{"n_layer": 12, "d_model": 224, "n_head": 7, "n_kv_head": 7, "head_dim": 32, "d_mlp": 896, "vocab_size": 1724, "activation": "swiglu", "norm": "rmsnorm", "norm_place": "pre", "norm_eps": 1e-05, "positions": "rope", "rope_base": 26100.0, "rope_fraction": 0.75, "qk_norm": true, "attn_scale": 0.177, "bias": "none", "tie_embeddings": false, "parallel_block": true, "init": "uniform", "init_std_qkv": 0.0382, "init_std_o": 0.0, "init_std_up": 0.0382, "init_std_down": 0.0, "optimizer": "muon", "lr": 0.0134, "lr_mult_o": 1.5, "beta1": 0.95, "lr_head": 0.00898, "grad_clip": 2.0, "warmup_steps": 0, "schedule": "wsd", "decay_fraction": 1.0, "decay_shape": "pow", "final_lr_fraction": 0.1, "batch_tokens": 131072, "seq_len": 256, "doc_mask": false, "train_tokens": 580300000, "steps": 4428, "dataset": "wikipedia_en"}
MLP neurons of a small language model. Each row is named by its layer, matrix (gate and up: input weights; down: output weights) and neuron, and shows model dimensions 32-159. Each number is 50 + 10 x the weight over its row's rms, rounded and kept within 0 to 99. A neuron's up and down rows have the sign that makes its largest values positive.
After each neuron's rows, "fires in" lists the words (lower case) most often at its 100 highest values on Wikipedia text that the model never trained on; "fires on" lists the tokens most often at its 100 highest values on Wikipedia text that the model never trained on. A number after a token or word is its count.

L4.gate814:42 57 55 48 71 48 29 64 45 50 48 62 43 55 49 68 57 61 50 35 54 57 64 45 59 64 52 42 73 46 44 48 63 43 40 30 33 46 48 60 61 62 50 56 64 61 52 59 53 51 43 58 45 56 45 48 61 57 42 40 59 40 46 53 58 54 42 64 46 43 51 50 52 51 48 64 41 44 54 44 39 43 46 64 28 32 69 51 63 41 58 66 23 48 37 63 42 59 69 37 57 50 55 36 51 61 44 44 42 30 50 43 49 44 44 54 56 57 49 66 38 43 53 50 47 53 29 30
L4.up814:74 54 57 49 43 64 57 35 71 57 36 61 57 44 47 38 41 31 46 40 51 71 45 56 43 50 52 30 49 51 63 63 55 65 45 45 59 52 54 37 64 57 38 33 50 58 51 45 39 54 46 48 22 43 58 46 63 38 56 34 52 37 45 66 55 57 43 69 40 72 40 55 64 49 80 50 49 61 63 35 53 55 54 47 61 63 50 44 31 54 48 57 47 65 40 54 52 48 56 57 59 44 56 59 53 47 50 58 54 56 55 55 54 41 63 43 41 48 44 49 54 55 41 43 44 49 63 58
L4.down814:42 57 44 37 33 67 43 50 50 74 63 66 56 55 54 50 41 41 40 48 48 37 52 68 56 50 57 66 46 50 50 49 49 46 46 25 58 29 56 53 61 48 53 59 57 70 63 52 44 41 45 42 39 34 46 51 61 51 52 47 39 42 47 60 46 45 58 44 46 49 47 54 44 45 56 53 52 48 69 40 69 58 50 57 59 53 62 40 41 50 38 57 55 44 68 45 38 50 56 59 54 38 53 58 37 39 57 49 38 61 38 59 50 45 68 53 36 59 52 41 52 50 54 53 57 52 61 64
fires in: "who" 70, "she" 5
fires on: " who" 72, " he" 10, "he" 6

L5.gate818:54 53 47 62 48 39 48 52 59 56 26 50 55 46 46 63 58 46 42 59 45 37 52 61 45 54 53 45 57 40 52 41 30 63 69 55 48 49 53 48 47 54 63 48 59 64 56 61 45 50 68 63 48 59 60 43 59 42 69 43 45 55 63 47 36 74 47 49 48 54 43 59 60 65 47 65 53 48 53 49 60 49 49 68 52 65 60 24 48 35 47 43 28 51 30 27 32 45 42 50 35 28 56 51 56 57 56 35 48 39 61 43 72 41 52 65 62 52 45 47 59 34 80 60 63 50 56 40
L5.up818:66 60 47 45 49 46 45 54 55 41 60 56 33 47 56 39 42 39 70 47 37 53 52 62 49 51 63 61 50 43 66 53 52 58 35 48 51 36 54 39 43 37 41 61 54 46 56 50 46 52 68 60 56 31 44 53 60 52 59 47 53 65 55 47 38 66 57 44 63 40 30 66 43 23 42 58 46 56 60 36 61 46 38 63 41 58 54 69 47 41 50 57 41 44 50 56 39 47 43 46 45 36 65 57 52 41 53 52 65 47 60 40 75 52 42 51 61 32 37 51 40 33 55 52 48 43 50 45
L5.down818:37 37 46 34 43 70 77 41 75 44 60 51 48 47 41 45 63 51 30 39 50 51 58 34 64 26 34 45 59 78 68 51 38 48 46 59 49 48 49 59 61 55 59 53 44 55 26 36 51 53 59 44 53 53 48 46 44 46 50 53 57 35 45 53 47 38 45 55 48 63 33 32 66 55 53 41 51 60 36 61 53 62 56 41 49 45 55 32 57 54 38 64 53 42 55 53 63 40 40 40 65 51 60 70 62 65 47 51 48 59 40 44 37 51 41 56 50 46 39 44 50 46 44 51 46 61 68 47
fires in: "on" 30, "at" 14, "by" 11, "after" 11, "before" 5, "while" 4
fires on: "On" 19, " On" 11, "fter" 7, "y" 7, "at" 6

L9.gate539:34 58 43 53 43 66 68 57 54 37 57 41 50 67 64 42 48 56 40 39 57 60 46 37 45 47 69 46 53 42 46 52 38 62 60 50 65 52 41 36 43 65 50 45 66 53 48 42 75 40 53 50 58 55 45 64 51 41 50 57 57 34 42 33 64 47 70 58 51 45 55 49 41 43 45 59 35 44 49 56 66 59 55 46 61 57 54 75 44 58 58 53 34 39 54 39 58 50 55 39 54 44 57 25 65 57 47 64 55 39 75 60 54 57 46 43 48 55 56 52 57 51 48 51 63 55 57 52
L9.up539:46 50 51 54 65 44 46 61 42 49 56 53 74 56 62 46 52 59 40 70 74 45 61 63 40 58 45 49 69 52 55 61 50 46 46 32 56 44 48 55 32 56 49 51 54 66 64 54 43 39 65 52 58 41 62 45 47 32 35 62 46 47 58 45 40 41 57 41 57 36 59 47 49 54 57 44 54 46 42 50 58 42 50 52 47 44 58 50 62 32 42 64 49 44 66 41 40 64 56 39 59 38 45 47 30 60 29 54 40 59 59 47 55 62 72 60 37 33 45 27 59 31 47 48 53 44 56 39
L9.down539:55 34 58 62 79 50 66 51 48 25 61 41 41 54 36 39 58 50 31 29 42 41 51 34 58 64 40 38 45 49 78 36 51 36 50 34 71 39 36 56 71 51 49 66 59 57 64 46 41 51 39 46 43 46 50 36 61 42 42 51 35 56 62 52 39 46 44 40 62 51 61 48 67 53 63 44 62 49 46 52 60 49 44 47 49 40 56 58 56 59 38 38 57 37 53 42 45 60 49 43 34 34 48 45 49 55 52 44 40 46 53 40 56 52 48 49 54 73 47 49 51 57 52 55 59 47 47 55
fires in: "on" 86
fires on: " on" 50, " On" 29, "On" 16

L5.gate334:41 36 55 54 57 48 42 50 50 40 58 46 55 56 51 54 48 50 48 68 52 48 63 37 50 26 51 54 57 58 60 57 26 31 59 43 31 42 47 61 31 45 50 53 51 60 40 44 66 48 48 42 57 51 46 51 57 52 41 69 53 51 36 44 31 37 50 57 55 40 62 59 47 47 47 55 58 38 48 51 50 48 46 53 70 43 89 47 40 53 38 55 43 44 60 47 50 56 63 58 16 34 65 49 35 39 58 48 57 52 47 34 55 58 54 52 52 46 45 61 40 46 51 25 41 40 66 36
L5.up334:63 49 55 44 51 62 53 56 55 58 63 52 49 38 47 41 63 55 36 46 55 59 46 48 45 37 49 34 48 44 50 73 48 24 60 48 51 67 42 51 57 38 51 61 59 61 51 47 37 50 51 52 37 56 51 62 55 33 46 39 64 43 49 35 56 49 69 49 47 70 58 53 66 68 63 36 51 63 48 48 45 47 60 42 60 31 50 67 54 20 56 40 48 68 53 54 45 60 45 43 51 64 53 52 56 59 51 64 44 54 48 57 60 62 48 33 45 42 53 38 45 47 33 48 49 62 40 38
L5.down334:43 33 45 61 46 33 42 56 67 53 48 63 56 48 54 66 45 42 57 46 60 62 57 40 20 60 43 39 42 50 63 48 37 40 44 70 53 53 37 74 43 38 38 74 37 66 43 33 51 51 34 55 59 40 43 60 60 60 57 55 53 51 40 37 44 51 38 51 38 43 58 47 64 55 52 33 50 56 51 46 48 44 44 53 37 57 67 58 57 50 40 43 47 61 56 45 40 53 58 56 39 50 60 64 40 48 49 40 54 54 44 49 40 62 46 37 23 58 38 48 59 41 43 52 47 42 53 44
fires in: "on" 24, "number" 10, "week" 6, "middle" 5, "images" 4, "track" 4
fires on: " on" 26, " number" 11, "ack" 8, "eek" 7, "os" 7, "idd" 6

L8.gate440:52 38 37 56 52 53 65 59 51 53 48 59 42 44 40 60 47 55 51 46 39 60 59 39 44 53 47 30 41 45 57 52 55 46 49 61 38 45 69 53 35 44 35 53 43 61 37 62 50 68 59 46 43 49 44 46 67 55 48 59 55 59 34 51 52 58 28 33 55 55 43 52 52 38 69 46 53 29 59 46 46 32 48 50 56 54 31 52 40 77 61 51 50 36 58 43 42 48 64 33 60 45 54 55 43 55 53 52 37 35 51 83 44 52 64 50 50 52 39 63 57 67 52 45 53 37 52 54
L8.up440:54 45 58 34 53 65 60 51 26 74 64 47 49 41 56 41 43 63 50 56 44 50 33 59 48 41 58 32 51 58 45 42 42 49 59 41 28 60 50 61 43 43 47 52 34 47 40 49 48 50 52 76 42 59 71 53 36 52 63 46 48 39 27 45 42 59 45 63 60 44 54 48 49 39 60 35 49 54 49 24 38 44 46 53 53 46 47 62 54 46 49 51 29 23 53 61 41 59 63 55 48 45 70 52 46 61 59 49 43 50 50 52 54 39 60 47 46 47 69 46 48 51 66 49 45 41 52 51
L8.down440:41 57 75 48 58 49 57 47 64 53 41 60 42 36 38 53 55 63 59 63 47 54 56 47 55 57 54 48 58 41 44 53 49 51 61 59 50 62 48 50 46 56 39 52 40 58 48 51 54 48 47 49 51 55 54 45 61 50 60 58 34 54 46 51 71 69 51 44 45 53 56 71 59 44 60 38 41 41 41 35 43 38 41 60 51 48 46 52 79 69 63 56 35 51 55 47 47 46 71 60 30 30 49 41 45 37 50 56 39 53 47 53 59 50 60 60 36 61 56 65 58 56 64 46 40 48 37 49
fires in: "and" 60, "also" 7, "later" 6, "especially" 4
fires on: " and" 60, " also" 7, " later" 5, "ly" 5, "ially" 4

L6.gate310:41 64 60 41 62 41 68 43 58 67 40 44 46 32 46 49 53 40 55 46 30 59 57 50 62 52 60 55 52 37 58 39 48 45 44 56 66 46 62 31 49 44 56 48 46 36 63 48 60 62 59 41 58 66 57 60 49 61 53 35 35 49 50 56 61 60 37 50 40 69 43 60 63 51 61 52 37 44 60 51 48 44 46 59 50 65 59 34 46 63 47 46 43 47 36 35 63 41 56 49 46 47 64 48 56 46 62 52 47 54 37 59 53 60 47 30 48 37 40 39 50 52 51 64 53 42 69 49
L6.up310:59 61 69 51 47 66 50 57 50 53 40 43 61 31 54 34 60 54 31 52 44 53 56 55 44 47 50 57 60 57 41 46 54 45 58 51 52 41 60 43 60 37 41 51 46 42 46 49 49 78 59 56 63 66 47 40 66 34 33 37 50 52 28 44 41 45 56 55 57 57 52 43 44 46 59 59 57 49 53 60 47 54 57 48 59 49 51 64 38 64 52 77 53 45 44 60 43 46 47 60 47 41 63 51 46 47 62 44 56 57 50 53 67 38 39 48 56 36 43 41 53 76 46 50 53 54 33 48
L6.down310:69 54 51 57 51 37 70 46 58 36 56 43 52 39 42 47 44 46 54 64 53 40 50 53 46 57 64 42 36 46 68 46 43 53 45 39 51 59 33 49 41 35 42 78 55 59 50 67 49 41 56 73 47 48 46 38 61 32 45 42 54 44 46 42 38 57 55 47 35 51 48 65 46 54 61 67 45 36 40 54 55 46 46 70 53 50 52 40 68 66 49 50 43 63 33 48 41 38 40 47 49 35 40 40 52 44 46 63 34 40 56 56 51 69 66 46 65 59 50 36 46 48 64 46 60 41 47 53
fires in: "of" 38, "more" 13, "s" 12, "their" 8, "his" 8
fires on: " of" 39, " more" 13, "s" 13, " their" 8, " his" 8

L4.gate322:68 52 52 53 57 51 60 45 42 50 42 52 44 52 50 42 39 43 70 49 51 65 60 44 38 65 39 50 51 51 56 49 34 54 41 54 62 52 46 44 67 46 46 37 52 49 48 48 38 43 56 51 50 35 51 48 49 63 40 37 64 55 55 65 67 45 57 39 43 49 33 46 50 36 52 39 68 41 65 51 36 50 55 62 66 36 48 42 38 53 66 51 41 64 26 26 29 50 37 41 76 55 57 64 46 52 65 53 57 57 49 42 51 54 50 40 60 46 47 56 39 62 68 56 51 61 53 46
L4.up322:57 50 61 63 38 52 58 43 51 39 50 43 43 55 45 56 43 50 62 62 41 55 39 56 52 61 57 37 31 39 44 42 40 42 59 35 36 66 79 50 44 54 46 53 64 48 60 58 50 57 50 48 48 39 62 63 41 67 32 51 59 50 50 45 44 37 62 65 65 59 47 45 53 64 62 57 43 43 45 54 50 59 57 69 38 54 50 51 50 54 54 57 51 49 44 56 48 51 63 39 48 63 54 38 59 54 51 49 66 55 67 51 64 53 44 25 47 57 46 57 52 40 67 49 42 37 52 54
L4.down322:50 59 57 53 49 48 64 52 65 53 53 43 55 46 38 60 36 45 44 47 26 62 52 51 53 65 49 63 25 47 62 42 46 43 63 49 33 60 36 49 55 43 56 70 45 67 59 50 44 49 29 58 52 48 36 64 55 53 64 59 52 45 52 42 38 41 37 56 44 40 50 62 47 55 56 48 56 51 56 39 62 65 74 54 38 64 53 44 57 77 65 44 58 48 53 34 58 63 54 64 59 31 53 40 61 47 58 50 45 48 61 67 44 49 57 44 56 56 47 67 36 45 52 51 31 58 30 34
fires in: "the" 40, "also" 20, "with" 6, "later" 5, "found" 4, "just" 4
fires on: " the" 40, " also" 20, "w" 11, " found" 6, " later" 5, "ust" 4

L5.gate686:44 59 31 44 62 50 65 36 64 60 52 46 50 36 46 51 39 71 39 66 62 64 41 49 46 51 43 54 45 39 45 65 43 45 75 49 46 59 58 63 39 68 43 53 44 72 59 54 53 44 53 31 41 53 57 36 34 37 36 62 39 53 57 60 44 44 48 57 59 49 62 52 50 44 57 61 62 41 65 47 52 41 30 52 61 63 47 37 41 56 49 58 58 58 42 36 53 57 69 51 55 51 56 45 57 56 50 65 46 45 42 49 66 40 47 46 57 45 80 58 49 53 40 61 65 58 49 52
L5.up686:36 45 36 54 59 66 57 56 58 69 45 53 38 60 62 55 55 54 53 63 45 53 63 66 45 63 40 50 51 66 45 46 38 47 73 40 47 51 43 70 62 34 37 42 48 51 63 61 34 46 64 57 39 48 50 66 60 52 25 46 30 58 42 55 55 54 60 44 47 56 43 48 58 60 41 40 65 64 62 48 47 44 37 50 56 64 38 40 41 67 44 44 45 62 54 46 58 41 43 24 69 47 68 52 51 63 52 60 61 38 52 40 43 58 49 45 44 60 59 71 60 58 58 46 57 53 63 55
L5.down686:60 43 39 40 53 47 33 55 65 63 53 52 55 38 53 52 51 56 58 62 56 62 34 75 61 59 48 35 53 51 51 38 43 68 67 29 57 41 55 54 44 62 36 51 66 52 35 62 44 47 43 36 50 62 49 51 44 37 36 47 59 60 60 67 52 49 50 41 38 52 65 49 46 54 58 69 53 53 66 56 43 62 49 45 39 49 56 76 23 39 47 64 25 53 46 50 53 54 44 59 43 49 45 47 54 40 51 51 58 35 46 56 61 35 41 44 77 40 57 45 42 44 65 53 57 49 52 36
fires in: "of" 43, "on" 8, "for" 8, "in" 7, "organization" 4
fires on: " of" 43, " organ" 11, " on" 8, " for" 8, " in" 7

L4.gate610:52 52 52 43 45 42 41 63 49 61 50 68 43 36 48 64 50 47 49 38 60 62 49 54 63 57 59 30 58 62 44 57 46 50 32 32 50 46 64 46 73 51 43 39 51 58 66 68 45 49 35 29 64 45 57 44 45 46 53 47 44 47 47 45 57 42 49 54 34 55 38 30 46 39 57 54 62 46 49 51 61 41 49 59 39 51 45 40 58 41 46 63 57 52 58 68 59 29 38 31 59 46 45 44 66 67 48 34 61 41 61 48 57 49 19 15 54 48 37 41 50 43 60 66 53 47 50 44
L4.up610:68 70 42 40 43 55 33 62 51 57 46 54 40 40 39 43 66 38 59 26 46 29 35 47 59 57 42 34 42 60 56 38 55 48 41 48 49 43 56 49 61 38 46 62 52 38 55 47 52 72 41 42 64 36 51 46 66 50 46 49 48 46 47 35 54 37 51 53 48 49 51 40 67 51 60 43 63 33 60 38 38 46 29 53 42 42 59 57 59 58 37 30 48 41 64 58 56 56 35 44 60 42 50 45 64 59 55 40 37 42 59 46 52 51 47 28 55 43 59 43 40 61 35 61 48 37 57 38
L4.down610:31 45 32 39 39 43 36 57 49 48 57 63 55 38 47 43 70 51 52 51 63 49 58 52 53 61 53 55 60 49 50 42 55 47 55 27 54 38 50 43 58 33 51 59 54 66 75 43 30 63 46 57 51 35 49 32 51 45 58 42 44 51 65 61 74 41 43 56 45 48 53 48 48 30 44 59 68 30 33 60 46 70 49 49 49 33 49 59 62 57 50 44 44 46 46 50 40 52 44 56 56 50 46 62 55 62 51 58 48 47 43 48 69 54 36 29 55 42 49 58 59 39 64 55 47 62 40 42
fires in: "he" 32, "she" 18, "it" 10, "help" 4
fires on: " he" 53, " she" 20, "e" 9, "he" 7, "t" 4

L5.gate98:49 43 56 44 45 58 47 54 71 41 54 60 45 68 50 31 47 61 48 37 45 41 48 59 41 34 64 38 66 46 48 53 38 63 51 47 61 51 47 27 45 49 62 44 42 53 49 43 48 62 37 46 44 35 42 54 57 36 36 52 48 46 64 49 38 53 50 44 41 50 58 43 52 69 59 42 61 53 47 66 53 51 54 57 48 51 35 60 45 36 39 51 51 50 49 37 32 56 66 28 45 56 55 49 39 55 57 43 44 65 46 38 44 51 57 27 52 61 36 46 54 37 63 55 81 55 56 35
L5.up98:44 64 49 55 53 50 44 53 38 46 35 50 52 61 50 56 30 46 70 46 54 53 53 51 47 57 59 51 43 38 39 53 43 53 54 56 38 41 33 49 63 42 51 49 59 61 69 51 48 43 57 42 69 46 51 60 50 48 63 54 78 39 54 48 46 35 43 28 36 34 50 49 47 51 61 31 64 50 50 54 46 59 52 61 55 38 48 42 50 35 47 42 52 47 49 52 51 44 57 56 42 47 44 56 57 50 46 49 42 59 50 47 68 60 65 36 56 65 39 51 46 55 52 60 51 51 66 49
L5.down98:50 62 68 40 57 52 44 52 46 52 61 36 61 54 52 45 56 40 51 58 43 39 66 45 48 56 35 49 48 43 42 60 45 70 46 58 56 63 42 62 57 69 59 55 42 50 64 51 51 53 44 41 35 26 54 54 62 44 50 39 48 45 49 54 50 46 43 41 57 41 42 50 58 69 51 46 50 49 35 70 55 45 63 45 56 44 55 50 48 51 46 55 47 52 37 27 46 48 65 47 51 65 48 57 34 41 53 59 67 47 52 38 48 55 64 43 55 46 47 32 40 49 38 55 46 55 47 58
fires in: "on" 50, "mathbf" 7, "able" 6
fires on: " on" 33, "On" 12, " On" 11, "m" 9, "e" 7, " In" 7

L5.gate585:68 54 46 42 32 59 63 48 37 77 54 67 63 52 38 56 41 53 56 51 43 54 78 49 52 55 61 36 65 57 46 59 56 53 70 46 46 49 42 73 40 55 56 53 41 27 53 59 51 38 41 53 50 58 37 52 43 45 53 51 54 54 45 58 48 57 46 42 49 50 42 67 72 39 50 72 69 42 46 50 58 58 47 50 50 51 57 56 46 36 58 45 42 56 41 43 68 48 55 39 45 20 50 51 50 58 55 60 57 59 26 44 40 34 40 54 51 61 58 54 59 50 55 67 43 52 53 61
L5.up585:46 49 47 54 50 33 37 50 55 49 58 48 46 73 38 50 67 49 28 54 56 37 66 64 59 49 44 48 40 38 42 31 56 59 60 50 55 67 74 43 40 40 57 41 30 57 34 63 55 61 44 49 56 41 41 48 72 48 57 51 47 52 55 52 61 40 64 55 61 52 41 61 41 55 34 59 43 29 58 50 43 55 50 56 50 35 34 61 49 60 36 43 36 57 59 61 62 43 51 32 48 35 43 54 48 52 40 50 51 72 42 42 68 45 50 48 49 42 54 49 48 35 54 49 55 43 40 54
L5.down585:50 57 54 62 48 38 59 63 56 59 63 53 61 46 36 51 57 39 51 69 33 66 61 63 39 57 55 57 60 30 41 30 48 44 59 38 51 49 54 34 57 25 50 64 37 60 38 47 51 55 48 53 47 55 47 37 49 48 47 50 46 59 58 57 51 53 65 38 39 41 66 47 36 43 39 54 67 32 65 27 68 52 55 53 52 34 70 47 39 52 63 66 57 37 59 53 41 67 63 25 49 52 45 50 45 50 51 55 45 55 47 36 51 33 56 50 47 48 53 40 53 62 57 44 40 48 55 54
fires in: "have" 29, "has" 17, "had" 10, "having" 9, "only" 6
fires on: " have" 26, " has" 17, "v" 11, " had" 10, "aving" 9, " only" 6

L4.gate499:41 52 46 58 41 43 51 56 45 58 56 69 48 44 40 72 46 60 67 51 48 55 56 62 47 60 51 32 61 50 59 56 53 41 55 61 49 37 35 41 56 42 45 48 41 49 40 41 44 37 40 44 46 71 42 68 57 58 54 54 52 54 56 57 40 69 48 60 43 44 48 57 48 44 45 67 53 50 61 52 60 42 38 49 54 27 64 54 43 53 50 46 55 55 44 45 51 45 56 44 80 44 49 43 74 56 45 53 35 47 56 33 53 52 36 46 61 50 56 52 50 63 42 35 52 52 47 63
L4.up499:53 78 47 54 56 34 59 50 39 55 47 45 53 70 47 54 51 50 52 38 53 67 58 56 39 64 60 47 54 49 79 67 65 50 51 54 55 56 53 44 44 55 35 43 43 54 46 51 55 75 48 62 38 45 59 56 40 44 51 54 67 42 55 49 43 48 47 49 50 51 44 72 51 53 44 46 64 50 50 37 40 60 68 60 44 32 67 61 43 47 50 58 59 48 52 37 43 45 49 47 74 38 57 49 54 45 31 58 48 47 64 49 35 60 68 60 49 47 44 55 48 53 54 43 44 68 38 61
L4.down499:56 39 62 48 42 49 55 58 61 37 50 37 40 72 51 64 46 49 52 59 46 65 49 71 48 51 62 45 45 38 54 36 41 51 44 27 48 45 47 44 49 61 60 34 68 57 37 35 49 50 54 58 39 47 36 50 53 49 64 57 60 40 35 41 61 40 37 47 70 40 46 53 56 46 50 50 45 43 42 26 44 50 54 37 51 69 43 45 35 60 62 55 58 58 63 61 62 64 50 44 47 56 59 49 32 64 34 52 56 44 60 38 48 33 53 54 57 66 68 61 41 59 36 35 37 58 47 62
fires in: "has" 33, "had" 24, "career" 9, "have" 9, "too" 4
fires on: " has" 33, " had" 24, " career" 9, " have" 9, "o" 4, " class" 4

L9.gate426:28 43 67 52 66 41 54 67 47 48 37 52 57 35 41 43 43 44 56 45 42 40 41 33 61 48 52 50 49 38 46 53 49 44 48 38 46 42 38 38 56 47 60 65 57 64 70 60 58 52 56 60 66 47 42 38 51 55 51 44 40 51 56 55 57 49 45 47 39 44 34 36 52 56 39 60 59 48 66 41 41 34 31 50 26 49 61 31 57 54 42 55 52 58 46 43 59 51 28 46 40 58 46 47 50 54 57 52 65 56 64 39 49 46 48 35 51 37 70 76 64 30 60 68 44 30 32 43
L9.up426:55 55 43 50 57 50 60 54 57 44 55 46 67 61 44 44 31 38 52 53 51 58 47 51 57 54 64 44 51 47 58 54 46 66 59 46 48 41 39 61 46 51 33 43 60 45 45 42 65 36 71 46 41 65 45 47 51 64 58 53 53 40 76 61 56 60 45 65 61 58 45 70 58 56 49 58 61 56 46 31 20 36 45 34 48 63 48 37 60 54 65 70 56 65 44 41 40 45 55 54 57 63 53 49 61 60 62 43 51 52 48 43 68 42 69 41 62 50 55 47 66 60 56 40 37 52 53 40
L9.down426:55 57 60 36 22 66 58 60 51 43 58 37 57 52 54 50 51 59 37 56 36 54 42 26 36 62 53 43 50 52 54 48 31 50 55 55 43 55 51 64 52 43 37 49 33 32 59 43 55 52 63 39 63 29 60 19 44 50 49 59 60 50 43 44 37 32 60 61 72 44 49 47 59 47 47 57 53 54 43 33 52 58 37 48 39 43 55 65 39 49 55 44 54 55 61 40 35 50 45 36 57 47 53 63 28 50 46 46 44 41 49 52 45 61 53 51 48 53 55 40 56 57 50 60 51 58 31 51
fires in: "he" 70, "she" 14, "his" 7
fires on: " he" 57, " He" 16, " She" 7, " his" 7, " she" 5, "e" 4

L5.gate502:54 46 41 55 44 52 44 57 55 49 53 32 40 49 57 42 55 23 49 61 33 57 41 57 40 51 68 39 48 44 48 51 61 37 39 41 66 28 42 26 46 62 47 63 56 50 72 43 58 39 53 50 41 59 55 55 42 33 44 53 63 40 28 55 41 47 53 51 31 56 48 55 50 49 43 42 58 37 44 61 52 49 42 63 49 38 60 42 67 49 43 51 54 48 43 57 46 54 36 33 38 45 62 48 55 59 41 39 66 56 44 40 40 68 45 37 62 61 51 49 54 55 56 41 57 44 52 45
L5.up502:40 62 42 27 54 52 64 32 57 47 41 47 61 41 35 35 47 50 43 50 42 52 66 68 36 43 51 49 31 40 33 69 52 74 45 36 57 51 40 58 55 50 36 60 46 60 54 52 49 42 45 57 63 57 35 61 50 49 59 44 56 54 57 68 63 52 55 61 48 51 42 41 46 53 61 39 49 55 43 53 46 71 58 58 53 73 55 43 44 31 48 64 55 52 45 70 49 52 57 31 37 49 50 41 47 42 48 55 67 62 45 46 58 45 51 54 58 52 50 28 48 61 47 42 54 63 49 50
L5.down502:54 58 70 47 47 58 62 32 38 61 44 58 60 50 44 26 40 60 45 53 40 45 45 43 40 54 46 43 58 51 54 58 60 41 60 53 64 59 48 57 43 58 40 53 51 53 52 39 48 50 49 53 41 41 50 41 48 54 49 56 51 38 32 55 50 54 68 55 51 65 39 52 59 35 39 61 46 36 44 70 56 66 55 69 57 54 36 44 50 65 63 67 48 43 49 73 30 55 51 40 48 62 46 50 53 38 52 63 43 68 80 43 58 67 52 55 61 40 57 67 45 40 39 50 49 52 45 59
fires in: "his" 45, "her" 27, "s" 10, "your" 5, "hero" 4
fires on: " his" 39, " Her" 16, " her" 16, "s" 10, " His" 6, "our" 5

L9.gate639:40 50 39 38 53 64 37 67 30 54 51 48 51 66 49 45 48 60 40 60 60 64 54 47 34 44 57 58 40 49 47 69 50 52 56 60 50 62 59 44 49 48 53 50 45 48 73 52 37 63 48 39 45 57 41 59 38 26 53 59 44 42 57 54 40 37 61 30 50 49 58 45 59 53 73 69 39 48 74 58 44 48 38 70 54 38 54 48 33 57 58 43 59 42 70 55 72 57 62 37 58 49 53 47 42 32 49 55 41 38 32 58 63 60 39 66 48 51 72 50 41 47 45 73 42 51 52 58
L9.up639:60 56 42 50 48 52 54 49 57 61 64 71 80 35 40 45 34 45 67 56 50 44 54 42 50 49 43 40 55 52 43 42 58 46 56 51 45 62 52 38 49 51 56 61 61 51 26 51 44 53 67 47 49 44 42 50 35 42 56 37 38 52 47 67 38 47 50 46 53 42 63 55 34 52 44 39 63 66 36 47 57 44 59 61 74 69 51 60 48 54 39 60 63 39 44 52 62 65 35 55 50 50 59 44 47 52 35 49 55 44 37 38 55 36 32 51 65 43 39 62 46 42 59 54 47 59 56 46
L9.down639:53 50 63 46 59 63 49 27 48 73 41 45 61 60 44 51 56 70 51 56 37 40 41 47 47 49 55 48 45 52 52 47 59 58 46 54 69 41 47 54 55 47 38 53 39 50 50 41 51 47 54 37 60 53 58 37 58 61 52 36 48 52 44 56 42 58 66 58 42 49 50 21 46 56 62 79 49 39 38 35 45 52 52 50 55 49 40 55 50 54 44 40 43 43 52 49 53 54 65 41 59 53 57 44 65 62 61 46 51 64 27 23 60 39 43 53 23 32 50 44 54 58 47 44 61 46 37 57
fires in: "in" 44, "around" 7, "for" 7
fires on: " in" 55, " ar" 15, " r" 10, " for" 9, " Ar" 4

L5.gate549:44 49 57 46 58 49 49 36 48 60 46 50 51 35 59 34 47 64 23 47 61 47 72 61 13 63 57 32 53 50 51 58 39 62 62 49 58 48 51 55 32 52 52 31 50 50 52 63 43 51 51 49 67 53 48 42 48 39 46 35 67 63 40 62 38 51 58 46 58 50 46 55 50 44 44 36 45 40 44 41 52 48 62 34 63 65 62 44 64 44 33 57 43 46 46 49 29 60 49 46 35 36 50 50 48 53 49 59 56 40 45 52 24 55 44 54 56 60 43 57 59 38 40 33 66 39 70 38
L5.up549:42 52 41 48 56 50 41 43 39 36 50 39 53 60 49 28 61 56 43 43 46 41 61 44 40 61 54 45 49 39 52 63 45 53 48 33 46 43 46 53 42 48 62 44 67 53 78 41 49 48 58 53 33 38 72 29 49 36 45 61 69 51 72 31 30 71 56 62 57 67 56 52 42 40 48 51 44 55 42 43 57 43 41 43 71 53 38 57 45 43 47 43 51 57 60 67 40 52 45 70 45 64 56 38 45 55 47 55 57 49 64 46 47 42 59 49 44 40 44 48 47 56 46 49 66 35 60 54
L5.down549:29 55 46 38 37 66 48 50 58 42 62 38 57 66 53 39 60 67 34 61 53 55 53 50 57 37 62 53 42 43 39 38 41 47 52 54 32 47 47 60 44 39 51 55 65 45 38 49 47 42 49 56 56 35 60 41 37 58 50 41 64 40 50 42 46 47 59 49 49 45 51 57 47 65 47 54 49 52 43 39 47 31 47 41 45 49 45 60 54 54 45 84 49 45 53 53 57 45 46 48 53 55 52 51 53 42 39 58 27 61 50 42 51 65 57 44 51 68 63 51 39 55 61 52 50 41 31 55
fires in: "on" 44, "before" 7, "springfield" 4, "ontario" 4, "by" 4
fires on: " on" 34, " On" 14, "ing" 7, " before" 7, "ret" 6, "On" 5